Weights of a small transformer language model.
Size: MLP 704 SwiGLU, vocabulary 8192, 11.7M parameters.
Architecture: RMSNorm before each block, rotary positions.
Training: a variant of Muon for these matrices, 510M tokens, 3975 steps.
MLP neurons of a small language model. Each row is named by its layer, matrix (gate and up: input weights; down: output weights) and neuron, and shows model dimensions 64-191. Each number is 500 + 25 x the weight over its row's rms, rounded and kept within 0 to 999. Numbers have three digits each. A neuron's up and down rows have the sign that makes its largest values positive.
After each neuron's rows, "fires after" lists the tokens most often just before its 100 highest values on Wikipedia text that the model never trained on.

L3.gate279:531465493504548503465510491475465502509516520483489495499501460517489484520488522484450520456460515487481495512444507480478486459507532538504491546464485490517506512510470531509526574471473492502484520535521478509498529486509518559493515500502500481489498494492518486529522503498515493479509507507473474434522493471468475496500501496483476477514527471450563517487514509488487464535472
L3.up279:539455493474491493508503496490480482502505491472482506508524525513502498492489499481513541499474485500506538480447482521506505496504495524492528469507478509528495492523519467495513524494477525476456464501553461550528522550508507542540498506461534529498472525490504517494526472484478496517511478439551505528493535483463502510474532560508555481432497471460539509550497445545460490504466
L3.down279:503468483518514524471538534512497505512509487464513498486507511482503488479507510475434475514522504478491500546536515474464484510502493478501521483536462503482479498525493503500526533494460512449525528492484530522496509463488520463489486460559544579473487510510485493516523487523488491468522464539515527511485501555492466464503511506519522547494490490462539465521495466487514473511488
fires after: " is", " It", " it", "It", " was", " has"

L3.gate325:490494486504481522472501497482541475485499457451456502477486499554478506520535529558486493490480480449510504492526483497484515493469496475525473473514457481493491529486465534519540499455522566496471480527511523504546476473486481472517515481532500492536507494518526481506481535522501512499493494521513527516417523480526508499490510478479495489536470516531556507475546502501478500499513
L3.up325:485498484529491520471493487460498512528499502433506527487488521525447482511526514487468521533480502511497499485457486480497486514491538537473498516494539507481505476463520466526536459480486494519478471490503487525534494507506522451528510506561500556519490529545458523503514472539481533462501479532479489507467516445482545511496487488495506459456484504499543516503556497482490478478462
L3.down325:527521466454456497512506435486505523509548489494469456513524535528477488548499479513460475508470514521506528491519489494514520534499520539505526472474500476514499525501492503444496491468454545497488505517550483501533474522486502465518516488511506512524476484513534561506549504526482473515470441553476504522512521511517509471497538486524500478459488465513521503511517505504459483497487
fires after: ",", "^"

L3.gate70:470454452490525508511471497548491546530464566480494531534524475560514507515468529502477499543508506497518513474480464521506520510488458504426479494493502515477505512497556537497494473494483488469495529451484502491527528481530503556517491510468489470421533495501527514490463518534517491480488481552466515477492469463549497507512543526449478498485524483497531467494523496518510483481483
L3.up70:469524448525491505479507510522499486511465500515508534515491486543487534569480493522505445548500535450469464464481531520491539565560511538501478490518494469443494499497474507496505460522517530510447481488472522530533496463498506487502474475525484497502511522445465472494527567508527482510527505531525487512478490488512475482501486510483505527512492487521489525487498482473507478486475
L3.down70:511513511498477496537507521491484496469484500500487531564515564461540477458528474529481520469555507472510493535501482491536496488474485477530526522495509485484499547504507507506538542548514540509528465482544494557494511554544469499500473513512534561473503529443535480489508501499526519474497518498473517460481470493481498521503489508480534510531472504495523529483476531542492521504557
fires after: ",", " and", " However", "."

L3.gate368:488493537471512562468501569494500475492484526472472491453470494504502529480476544507479510544485496503527531471470476499506499504521536475547469532514515494518464514483518509523476511491504488469493514475553513506541490505530505498517543496530504526497523520476488477508494508474502499428468531532479487487478471438500462509545489480514516525539466494489541517462498527494507475503492
L3.up368:508501484480481508517482491458487460523495491502488548512469528527513532486526498506483521523506490495541497495470524564442521529485520470498524527552512462503492481498520472493480523542484548500530504520456485511507519506513537509509513499486485476492506548530514526489449487480537515488491522528550503506512495500513506499566471480515494499472496546504535498504500542516532498461489
L3.down368:502504505539563515494484496499538510497455463522517516519499497471531502505517507524524477533516488499510507521470523502461511486509530489506517496502472495498525470511497508536502508581509496464497507549506481477491504488501500472520503535497494520533532504489477545476521455494492491476476484498482526490520498445500501505501505488512499497536470552470532504466485511511533526482472
fires after: "="

L3.gate216:517480476538522502498456536485537483496503527474521488497500511496525467435474521514524534483475513495491510468505526492505529498522523505511517457474474510501529522501516464490487480515441526508469508539544503502505502474497496482470488527477497488469473485505471471507513489522485476524544538524519540516504514574460478518499498517543487517451516435551507470467503522493480517509503
L3.up216:463498487486496518513541479435510478485548496487509504470467530486522523522515536476494501485464485452495494503499530460487495512520511520502523500489516506539515492489488505477505485507491459487509498511481513497504501536546494503512502520478480490527471489524517476473498539520472490551512484547497514478551472499431523490512430498531471473490508522441489465457508526471501515511483
L3.down216:507471525546504492535508530550496513512498535485517521529520497528430463488497519503466538525494492515459503483472486492491504531467481539499510470501465520521486503464522475502502528445451534473503454492480478496551458544492487470487484517562490479543509475502512466542522508495499477462484523482457521484485511493516501505533529533519538482540512462511527509509551520551499520491494
fires after: " |", "|", "\n", " as"

L3.gate576:492546504499504471552451502519490493500473486513517537481525512509470504513488458512451531528512461498514493517504463464472472483489462509485528556513513498503493498474471515478524503488497505501517460515529508501565511497520496499495488481506527523514509479477483478480451521504507480483541522552517532511546495500504480535515499522487505538480524479468466515527554525496513487492486
L3.up576:509523535496472488501524481516464515532481514481507488497497506498494508499516526465558469500499482517508502500494518502527517477471520495512481475438535477511488522519491479490490464532518490487507547510437426525476541519505511466505477534507506523505521530537522559471529539455495525509481508489494478521506487510496506472471502511514504495502493510532484543489499517486481450475575
L3.down576:515517474515519499490511486499500479527521492495478487492507499488525524469508544500462495481494504489507454485495497505506521487511514474501532497512486495527498532503495481428502485531446492487483503462462491468493485498503531486582518554552513506509516519537559517524467493442466496524496521513469483456483541474514502444528481527554534499505494528479512489490527474518473513521511
fires after: "=", " |", " did", " do", "'"

L3.gate87:543500472488512486539486480508481526482497475475450497477513520541478488473496467502478490495477439502501492535485504505529522498524480530505491543432468467518486519462488544528494487496514447520507473538499481482493526507486510493483500470514510499487564490528480453514553532534525514522492526508551502539484483523514509521491492487476537502478520489512468510499524500531541523490482
L3.up87:507496538455509501524568513547481528485440466502481497516490492501526481522457488467456522517548508508444490491499481502508504492508460489505473499497444516483514504485522496479503512482512540526531449487543515501486529498510522520483503514535462490476503521474475514520507483500470503555494510462475511481476491474533491479506567487455458484510470456535540465469455460468518516458471
L3.down87:516501545466492461538510454519506514469462495520528517497474467466499511495494519501438562503523523520444492522519486512540492503535508488491483526493488499502488540505459518538522530450523520489486467524515499504414514573492488465497497515500494491523526491493488552518504484483448471517496541487523490518499557492525505503478531497510493502462514446493532514463483512517517524506495
fires after: " to", " int", " not"

L3.gate605:538455482490486492496466546444461511473471470496526538487475483518531512496493512493505503503507491476494514493505491520503526461519511492469483518507516534470419461479550506527503514487444485522521489460534512441535527491486509497522476484529513462480475513500497502512486486469537473525496488506476513484490493541474494511521447534556490515483462464499511518481468514463482482501507
L3.up605:483504509477542518461481535472489517509491469539505520426509477524508472477452515472507499492477495482486498511472500466473580518472532496484449502457525522492461512497516493530525525517457503499476469468511503469525544512493510528516469475497515480444482510508452476514472458482496467463475512487503510516472503520532525513446488530521513566549461501501519488504452497498517483526501
L3.down605:480456472510507498516500494488457510469480507508514513505450479446485521504541521520491494488487502499469509494493506526498496506483486461491519471489488521485484548472508475499463513547487460498508470490462538484483509519461504530457521499514476448538475518513483423515467536495482498501500526489473499509539479544497466509517485479500513540510496519531520487487479482518491505484492
fires after: " =", "=", ")"

L3.gate48:464481470483528452469504519520509512527479450558526518497512490489492529514470498458525519461489545544497491504519504495499491481541475510522497480466539493499529525504480447516533498469494482475483544516491519440500464501494508506507504484463466473484486502499485532476555502472530515525525476466496513496542530471512454471447492484521491510518471548522462520524520517521477533546491
L3.up48:491498506461470450459482505510502513538516482536495486505507513475478479528472527485542498516530524535521489521535529480514498502510521481511517478507495517468533517513466500468521541489500506486513508506512520510551494494452509520500496537495471477503464494503503557475524545497512493497564485481522467489533475488480492485485528510535543476508492451469516534506584492470478483460505
L3.down48:522514524519514500525479446507524555551509502491532473521468507509469509528464485514487472510461502492523473510515471510520496539492500501518467509500535470511528514492478489514506498555473511516457464501469530442533506482483533546505517571494509505489489504494555460495529523498497519486508457460529485474543503492469496471478502524511476496485511543480509501463517473494458509497468
fires after: "-", " (", " under", " ce", "/"

L3.gate360:470474499478498482505509508521509510483461500507521502483516534542485461452489529487509538536479502451530518504500534489468487428464450487488519501520567515479494473492476548490513497492482492500504505497506514509473488464510535532522524508501438517564506529489522498497489490477493485487499485515498479469536462508511530512487550541466494496489537492520472489473464535454521453517523
L3.up360:458494525474459477517490476496522527494491486463513504454488516485515436551502508485482544540512478479495483479506468527525484497450485470508529503526509452506496532479515505469510498480449490482506505551431502468507500497513470520478501494483526486486499490512513515510450499520497524497544522468478500459508487507483503512493501461505541520497532491515532467498563526534474505498505
L3.down360:535509525500506506483514465517496497512544475462467495511475475446506511511509502518456503462522505515462535532470494496484507506525546511502484524526535496524476512472482527506506497498497478491493480491529491548501476540542487478486498463454548537476481500490426533545505548559513505561516503479478515518499507495475515500519505467505494473460561448501508541516499496479511518501512
fires after: ".", " It", " The", ",", "irm"

L3.gate458:438547511463473473519504495525488530521506547543534504526543500516517484485524488477524507484516495485530503479490495512484524480488511511524474500508523528473474510487504525507491540489481500498481512511518473525508503507524532495499518475505511517507539499486557503512551498502461483501475549448458476481524494498481532460500462485527487482491490475519508455475537494530511491504514
L3.up458:495509495468500513518505524496524458489481481523530496522512471488509518487446500517499458506497485483539506500563485555490523511525498545488512533439462514487497514464484521490527511472521515478485515510459512559505498534538480491517529525500536520472515454476495540536521500497526491490476462505434514504513462492494509530469480500499482482516525482503527466512467484484488481532517
L3.down458:495500525501527504553570510515516489513491563475492497500530488476546503531483512464478479510449486490561477534555463537525490572500462506495514511497477521502510510488525505509491491485536518463516468479432504458535503483497518505543496453482498506492494522487521484517524530490522488501558494486460561494532551447463459518463505518464492506493551508506503453494476511478487532472520
fires after: "\n", " was", " is", " refer", " are"

L3.gate499:500509518501457503486476507471514480523536533513487535456506515503469528551465496504570482477515498479438500504516477507515491492503523518520488479502449497500494487499532465511501512520466464466485448490463495460557490493491530496491507499538500506528519510497521515515542500467526500510505532455526475478479478459515495539472513504519509502525500512503454495501490488473493475517470
L3.up499:502528507477495497549528498469561501511489507531474489499476454483531506501504477496515502534536527534482509502458471538515454516506519504496528522537486470464518466516507518481472472518455444458525500481515499530455493491545458501494495499488482548512493514499513470544488491505497506538462474504504531482514514484485457438501472474507512515506517496512447485538559497472517464494514
L3.down499:511477501519518521501494492458484459538481454467536480540532465512504518497509546461483513490502461516501490502497510455522508501483472535496486501519547475500515477530503505488507474517476476471535519494491523503517467527501473492497427479469513509513488451489486505482503489470502493500503479489561470510542503524523494465485474469533500521499499499559552461487587483487508488506535
fires after: ",", " as", "–", " the", " SM"

L3.gate149:507543516455483520516507521478522549491459542469501499496494501489503538510538500448497515528480542496477501481493481549488496515517456487531526518481501497520510446516500536486489460472533530462519513500517514509475499493520488517493493468453491510548507503463538539494476527517493493480491519517467431540502549546486473484503519474479475529491495480479512487491523502524534512459473
L3.up149:498483550507500518522485512557525500494519500505475515458496540518504504502505495530494518541503530524473512467521493495501502448527501524493503453505494529452526476528518520460515492488508507466523467495487498531483526531492509500517509499486463472532496592524536497473505527511498485478452461465479476506496512537503481534475514479560520498530539530480507461511513483521490530483482
L3.down149:529494516454478498532543537506511512459472506506519529488532540478477516514567549518506550527513499482444473485493480511495505496531470512503524480520505539558496493481509479511503445480483494484508504484524543484547480463535515491461484555496515523484534512483479521512477478501500503526456512484498474552491557522513542504515506455501508517543480495496530511483511472512488483446453
fires after: "\n", "\n\n", " Player", "  ", "="

L3.gate154:519505470475476451491503504512559493498515460483494493477448474480503507495490472471486503473456507532480489525439461499533537517517477540520500526564499440484490478504485490471495507466495511499475467512508520502474465470492488472508548495547538491476557531527508445500522502478477468478511541521510452474464505503474511481481482478526480528500488485501492495488491498477473488519516
L3.up154:498510500514484487495491464513491498514529481532461520481469500539478525523502459544526479477477487539508480476468490501497505441519484449502478501512517493442502504453500533507500547545496520519436482521544504455467525520496507473451506514470478504486437530504500490561514514492429507498488468500513506511488516497488460511525483513504458496505527492498531498521477534507519509489506
L3.down154:520461510515484491513511479492571440533510514482477503477495472483465542522458517492471555515533485476495520453489459487532514471461492449521525550556489477475537487482472473503462511500491455540461497532552499456488473494515473466520532474526470465479539491519477522499506533474493522492521557509491504517489540537485515521534488475484490493522516482485525532531498470519517493474492
fires after: ","

L3.gate292:482539452479477507492473477501485507524491538554480481512477489483557492490491520507484453473491510517525477520528497528552522487509475533439529481533497518474494509457543489483481493509469488512499480507515515471538529471525499497493520519504504532518495471550513503512483497567495503475526501525499489477520491441471468464504502486538523456497508549528536492490480489500479550511506
L3.up292:492535487529498546514412494522518528515508463487450481446487488526514481533515543510544477483505525538518507469480503493500514496509472500518485516476498533498494525485464462534490485491529480540507483497490480476507510491495482537488479530536510529538479466512503510506509505527541519449507462517467467492505507509492500523509518482480523531512497518511521460482501472492484499500489
L3.down292:526499476473499502512481503538517524546526512503482483542495450497547495495503525505470526456463501504490503501509473498505500550491503485514489539497472490527523517492510496510516510494473528490488495522493512516506525553459492489474550464495531560490474489494485539504491507484517508531562561469488528540519451500508481530483496511472504496533501525484509500486482504457473533503496
fires after: " as", " a", " As", " promoted", " first"

L3.gate203:515457528491488509530536545520542484486498470477513518472524504501502480504458546505557494509480504509500483494522513469500518500493525444519498492479484524487562498520487545523515502491545470504504507504572503458534515506475476506466489496523506457492551542497459477504447521481524503500550485491496518478460476522465532516513519527501538503523527490482456524494492477483489498495500
L3.up203:513511492485515472523479510480486512469473503497522517510506526541501460513522541505489522487479508539505487485468503556552552517472481475518480491469519520463503491509527456473476485498544480491506522492487499505525495471481534495487519492538525530512512525492526499516471492480464566466552487481563495519486517540508534526503481482539535525459507502523495512495506504499473495463457
L3.down203:508482462469494517491489499482457512523507485500555496519495521475511484474508497507517494497490466499524513519497480438510525527462461487507485470497511500479513481493501498473503530528544488483543512478474529509562484506514454521518496460546481524486519519527527522492540487480520526471492502522481500467451483531493530513445510515493502487517506555530484520489529524491507495489493
fires after: ".", ",", " but", " that"

L3.gate190:523492515560498474496508535513537545489513511513522512470496502489499508550495523471512522501508521491496507506465511485488538498552501429502451513537476497492478483485508505508519534476516471541494533535515514470528499513562474502494463484505480513458539537475514514540555542507480472487440499517487479481473466495506465481518521499483523491522480513496474493477517525488473498513532
L3.up190:497503466519503495519458546495517497521506489504511472456497518512506452544484497504510467481498464475476493563487467527522476479481505492451538525494469500461506491494515549504494466519513501489519518534461496469474437502496518482491502463541476475535533501472532520454443497484501535497452520546497479492469511510529472495513502503481519507466496503500516502485504555484473458492508
L3.down190:542503486469500470516467475496531522476500511508479480505490490461487474451521495488487444491477479481491514462490475477546481508489520490468503496522473517492495540540484497530521490460513509502472481518545515499505493550468458503521503493533494529471503492455477509524490535454474454501475514496461524510498517523489522486476474515488529493534521521493460549461522515487501478506502
fires after: "."

L3.gate324:542483516501480486481501497532509504480505456478512502480487523505512542450499498510495535527487483503520502521506445501492473450511493461513498517488486496502556486503517526529515514467468536512497501537489504471468500496486487511530512518480479511498519486446474535441480517487466527499512476540494490516491454476539516458488469510540484514522497513542557507480486500495512526545446
L3.up324:499518507496496497436506494513494465473510506484510554510548506548523514494492488454512500533445482461466465494476452528534521532493495496454489496481449462519501508511522526521498496475527501524517503514487487519483551546507548526525477508524504529476566507517488526496493519513500504510518473544458494509482468511481492500504479471544486522510489505494508489460520489530493549493488
L3.down324:520502496507512498458519515523542433487516487468532524491482470508517511457498536497530537526512488529494513509500483475480495497505526501464484466520462506497530487474508497543533507467478510502521502491486506488470520558469487501557531513515517505486545507534479506477469538495492561492458504570471502534495511534485494542484537531507501505507514480556535498458490526479479527536525
fires after: "\n", " —", " to"

L3.gate516:498502469499530493512475519533535545487504484512466468558529493504473526465508532491502486526465559462516487501496507465553501500544524502482495515514488478514511491488536509554483471489475494507500469523516506516483473471506518496507507487489482525556544487500480527515508475479504507485533510502476457464493513481520508458490503500485513476484501444444526539460471500508520512465498
L3.up516:486489507541544503495515521518479484498507507489503492411505510477502470465511492494489477530510513555505479495490479514527495527523480494512506538473458487473492526507516483513523519457484533515501499498517525517496528512501506490491486478490450512526524503478486496472509496472495498465495466513487498500466488473515485469479495485462497493488476507494521503542502451488504519438522
L3.down516:471499518488557481523494504535502496486528513535495511453491469457454555466504521501476508489483496505473488519498490465550511497512526521503481531463432523507499492482507492527469488415500499502497483476539507479491534503534515492479458463467455530533492516501489517481517517487477504488488504550482498479485459536514533516479477503486525476531520491494552528501500492479463520488494
fires after: " 2", " a", " 3", " 1", " 4", " in"

L3.gate201:491525530499475485512503477489493504498480499487493472492502519529550471572502524514500486492486535540538516495508458475548544481495499494529503519455476524533473456518502474499469519473471519493509521458501489526474470513489501510559488498523523494446476483481531538496501485485559497508464479504502499477552512502471473505515505455494518543478491495481468504510477514528472461467437
L3.up201:482482506495515487539534458506502527487530541549585527480494505547509517483524501527502492483501515547492481515491492465509473509538511479484494469482487508492463474530495472474486482508473481486550500478466475566521450535477475548507516509481520478530482496535517513450515496456509479473487510509511534455537505527491533497479474468498491526480506511490480499504460478494474482494503
L3.down201:495516506521474501517512482526497502545494490525481512497483523489472507516516492539490496489470513470515486536480530507507543505503540536493526463526535473493475479470500535508471483552513469505523504487476446501490536478508541465539546487461489526529513466472513544445463539505503493504488510588524520480508548518491536498467497461542503487495510496486493506494490489551490530494462
fires after: " and", ")", " which", " He", " It", " Label"

L3.gate669:510520522471458495504545536494501497531496492553521513484532471478519488483512492483519540495487488459483499517481476504528549522473486473498515542510529492469494506539539467498552531493531526537496482465496540472499480499491485511491489515478495523490497510500492470518537523488465492510494494512539464504544543477474472523480487490457484506442518482471517480487486464556484432487503
L3.up669:487520484499486473549509532532538505485504520538556527475523502498498526528455510527509498467461495527515477523465510537498481484513468548498495450503468506503518488506542493496557501507491494520492440470487497470491497428523481514500480504472507461545454510466478526533495520473480526515501512461518491500512519465468478502498480510517516475509513445518461516516493483512517531464474
L3.down669:482535501497470490492520507503523553501510522508449514518473511490536469508496469525457509501494475498499525568502453493479536522504504525529484497505534456474488494490477459516508456513498487471509522463519510508471498502506478475465500501505500497519488491535502510479504516521464492535514503517514512502487497471467504503543474484518535488473541494499506503515474473477483527505530
fires after: ",", " and", " or", ")", ";", "de"

L3.gate621:509525553489483515470520538498495505483505534493511460511473530542469437480488485538514485483526468516535521507472510466501510527503514490507490501527517499501489522499488523503477466508486483466511530482504497511518493520505487479485514502481503496481520488460481450540503473520531523462491515513531512532472501480491498562510481502448456531504449489538482526498498496495489477498513
L3.up621:507440526509456477468476487545482493469508528493508457497540495508507479537483490477516518455525473512453506502511471464516507492496533522501454504503491513515466499497502506529496485510462515510495496490489497435468520505507508493513475491508526532505466492481528494501526523471510546462500508459545505497529501530531507533483450491523526507465471496508479491473465528490495493516474
L3.down621:531480510513476507511445533504512472492523510513514522506510485521481483495508498484550495509525521515505496476473500529503473487565495474485456464514508448534495507514495519491468534536430528579494462482474496497480537503470509522470509514475517467510456472516538537541503519471481512494474491504531472499552510515499483437488511485482482481525515515491471502494511476520477528488509
fires after: "\n\n", " such"

L3.gate310:500484487509565500528511541533533472514496531507517468489451515512504518510491472464507483496533499541486537509515480516476488515458503491530482492526479517524520539484548514509514515526535519483498541512532463509501535512504506521526532492516463501500526465511448510482506544476500529524479475519500495491498552506460483506526496473480500523499523486459475524550449543495485465497443
L3.up310:513530474487532456557500473498558486520466521520494446524506434480518507461492516517483482455469519521475528500461553515512549515468511541542483509506533495528520537521502495494459502550488490459485550457494493525517473513514520494506498510489526493476511486478503476524471480512504494517481498451501527480492517520485531522488550517514531505490485519477472554458463497476470524542457
L3.down310:462538490476531497500496510550532476526443501466471523593503506472508490497518544516487491541519513476506523519443498476480479484547554510521510500507518501520487484536533502467476530552443503483515551533470470510514509481515484499517520501516516507519572505476463531512478495523519512493506502510453505497513542501480501507507477505491508496526515504480531518471513497471504463500464
fires after: " of", " the", " two", "The"

L3.gate654:506482504521513483508508527521483537507506479507505504503500468515469462523560508467473514506555487535488550553493526464453474511487517508496476451524509572501504519503512524496500506538532519501492517519518532540501487515495482484494519497493477521512529536490499510463475514515477547518573489529496511548509480526506516525565519519458524503483523474476528487495555495515523469465492
L3.up654:510484499468440528504502539468512513527525483514521506517495475509486496480506480492496545478527520522493517486485524492502455454503507496499551557493480442506537516482504469513454518505442475533478495470479474477480515521508499527475485524476501501496503469523489478511499494486473445463519537501512461459502488499483521479502529482576443473488473527479464513532480522475411515484529
L3.down654:445544471484537510512531474530540514434501450510542484513496488504483519501474511514472544499450487493546508464512522516524477484481520512532505469485481424525489442499525456499533489492533507506509447468487527522487463460542522494529471481494477481539523459558527499519492506518498507476491522497479492526497527477500510470486491518482480498509511508501468479495516511540522427489507
fires after: "'", "nt", "od"

L3.gate64:424485525530496519518502501464507480512496513535469484468550519555561511492555499516492513546474508508472514468445462496486580539540500509529501523509488471512500521507504443527474518491560482550469495535516505465512493515506546462501477467506502508518497544513505523505481492500516462541504477487518531529512501464499459485515498533482466473504509544514520503527493476476492545447504
L3.up64:496518517541521495501517530417520536498523542509519534493521488506495498510502486546488516525511516478517499458476466543529533487507501468517538512475505496513469490522497475520443528486524512487499508538465516516504514538506521478540529493487514466546527520468483462555484459529526495504521492487517517514479495557493517471502483528486493479479503502484521528476496519489465490465467
L3.down64:437510442507499545492465512441520506517529498512455486475531512431479487495486495488528547494483490523505507492518471504488496569520492523492473479482512468503446479547492508505472541514523543476518509516508509487566520487503500500510520482498509485528526525499464510494454506499535490536506475490515484484484504487430482522489510523488524469450536500479532501484539518509491491466462
fires after: ",", ".", "="

L3.gate575:539503517475477496492501459516490529492502500455500482504523472484488443515507494468495491530522501501494493506524500501456488506543481498512504519507512464526480475515494498471533577508488503501456526473496504482510535493507512510458472505488498505534485504506534509491476535418496508469515559491512538522542484489529451521517471470484536456470471506535514521521480505551476459522483
L3.up575:472510511487477483502542520451512527497512481547510496490486521492581493507532507471455512479476519493515512485478528538513540480499481431534492512437493511501485481495526522510498517528513529455507499466495489481464478493493447526504482532514475492518495495488503484516462517512529512484487525532514524457500482469491476461493507505487520526450488492499483469500535472499501506519549
L3.down575:526478499514497540566484494437525491511468519480475496502478481510512517524488523519481498479523478496534470557494486503510533472502482461486483498493481492523499486470482473513463488501519519480544462547523525471509485497486467486536489459481494455479525509489526461524463503543517528455538471471513463471546526517484516523530486508502515498514500480484485496510445488516509483469498
fires after: ",", "\n"

L3.gate496:469515477485538545458511484512476500479508518482537492482526530514464481501499487521517485506562488510513476473521552473539511489464476509503492496447451523476535515505522484513492495522518523501515447516528470495519478513500541497492509500514495468476473470499476501491522434482503509460491464478535491508559521475501508507518499533461471461546551507543462546450501522476464521481458
L3.up496:510493530497455459486498478485516501479502535480539501489491515484538515461520492516508498527485490497532480467521517515507544545508505506485489490542486512495505485516518519535478464521442475479481489490502514506502511529492504507541519503491515507486530501476457476509515461486537502513449483559476501499479480475470501513537536506479544478483473515521550470481518527507432445519468
L3.down496:496528516520502494491459500505488500505499526479488531492467468495504523466492498530527470481528481456534500509511480503486427531491509547514525529485524531524552524510491539508476543555466511525493506506506517472461516495483470460486495461505492486510536503511510470474490452534521515460466537479503541512525518501513522528524490467476459480475487478486495456483509491462500467515471
fires after: "=", "\n\n", "A", " known"

L3.gate99:525459499488500475460499512451493479528468500485541521491520512527541497503509488474424524494525433498515488536540470513528466521468481463536491466507482520501539489496489509496526476480511492494516479499543489501482513521504490570533522494481517518511515484523474505509516456495530538486498522539493490510470488509531456519534467502455525480489490494513521510504475471503462527477521
L3.up99:485495494489517504546478510510507515531490467529539500492487507551506531460507501475516483490477504462496520515523467476517498528530468461513497508521493476458543497531501500480494441519532477490454502494533517517506480522542506527572528467487470531507506508509514533522479488526493513516523497509487512522474503462512519479521478496478511452500533464478481494508491496522486505427502
L3.down99:547492499569525480473479540482465505509481500501465517528497487519478497494542483477542573561505511494486517527506556515482493515479481490565500482488522483482534497538490483526497502508486476553484488502544520514536557487500524511518462473487503490549577465500485489473503506506472506484522513488483519528485526493503465490525520466484476511516492505512507487510505496525510536484503
fires after: ".", "\n", ",", "\n\n"

L3.gate658:477465501497466489496464508531553478516491507459501506497508523530518476494479544493522505517528474439527505483538521483518458497493516486499511471505469523485500494479540512533481528513465488488490457522504473470474503445490503509520526480536476498526520522519491483483462511517546511490484503502465507437491515516486516508477532506513469510542502498495503520455440462479504507493511
L3.up658:484466489533501474536511529475475514468486518475485510533547528551563488548489492502472469511528484491482468483515476443484491546504486493527529511499517540509503493531494521508429511534475483475530475489491485493496528474506530556488499555511524522536501488509513503511481467516505531478506507470466554479504508506496524580512489463499479512487532537476467503506558482482530509502443
L3.down658:527531488506506549474482538553483507492466516475503500556496478494493545497542469467516520486492542499484512522497484494508510523491541466486478554477547479516467481509493477489542525514480489545492478473498520514453479524490532441481508505457488510474501464505501443511490545498479469428518516508482511505485502485523475482493537529486501519476451533503531482491491483499505505476497
fires after: ".", ","

L3.gate604:508508455481467536531537523557458532431450508501497533508470488508485507455505521479536502478494470460516490537491474517532522468497508484518510484520464492511501483476516526468465566531508501483510477517521520502520487517499493494488523491486494529480499488474511501502481477498505502479501484466464487503488480474541485507461517449494497474512483544482497508473491507514461504459483
L3.up604:487522504498507506537496497461502513542513470486484530490495511493442481478484448475486512488519499501523479497465504480491479491410494499530520506510531494484537472488521498477520490471508511525515448520501549507498527512498476489511514503484546502522480471468542516518488513473498505504458532494493488511529536508512523529528455455493491509466486506523537502492486526485512508445467
L3.down604:496524496519527534477491505516497498549461466532502486528527503488494518507476519502504475485433502474543467468495466477496536542523507435503503476501475481544537507508518489479457488497515513476489493490518483495525529515498540547492537511514431502556532500510514535531501453499492501543482480501497490551523528499501527498491508506530523482479484470483481493513467519487510562524532
fires after: "=", " ="

L3.gate419:460508427522485473459453488468514508492485473504489533499488480466488477495519461478489506532485532477505520484518493487499546467509555525513461494502512469509464495516506476501536511487462493490505479508507471448560508517547499481524473507514515527511481529486514478546487486516523547519511486507551460529507488523500462515521475506511489533552530535517472541528519472492504451488481
L3.up419:465509473517502494493475500471485471537481484474480546466489493487478530490489457458454502496528519550453503522489531464503532471534516488535449509536504497478445504548523487517507478497456503503505486515490499500518504522488440531511511496493538490519490493539479527534509528498495502509547481495462466490492497535481459516495503521494505517511535507514514558552502472485506480489465
L3.down419:484471468523480507490481513461480541494498502533500494526470458476506466502529467487522501488506526510508498491495544473481545490476520490527460512545547469521481481482503503526531496547455483523534499503487433497551522530495475571448487491485507508511469527543466493560470496514520533528507480489516485519496456535486485552492450497487468545513527534501488535508477485479487513491500
fires after: "=", ".", " |", " that"

L3.gate25:525515498478480508481482483514523475484504516518503525477527504510548487513504506475469519474498498511507513467437465492484501477478525499506540515530505498499482529484471481502524500474507471486502506519491498488417495532442502465494502510540505532508484507465466532523473483522490501483508548487480486477509522498503479467496439487485503473470477465490554490502455509505511523526476
L3.up25:465502493495505493497517481491479480547494496551488548505514513457525470523486442532524522506534472506495457499526492443514496542501513510466506471517487503516559456499462510527511514518498477511485480481502534518468515465526521457509486520450518513488511506508520487451546527527467492501540458526518530534484531533507485479499515449459501506527497489485509515535527516509471498508490
L3.down25:470509508516509473477481508487510462550474503474535516500510538468505468518481486452487569523532506509507456478488517475491489520544499488502497499483463477528503514431473489467478484497516478509491514474491521477501528509499550514477489513456471533516491559550491475523513496527525525528520472504514535514498507504512528492514470489508497498519489508481484514491526527492515540506496
fires after: " |", " the", "|"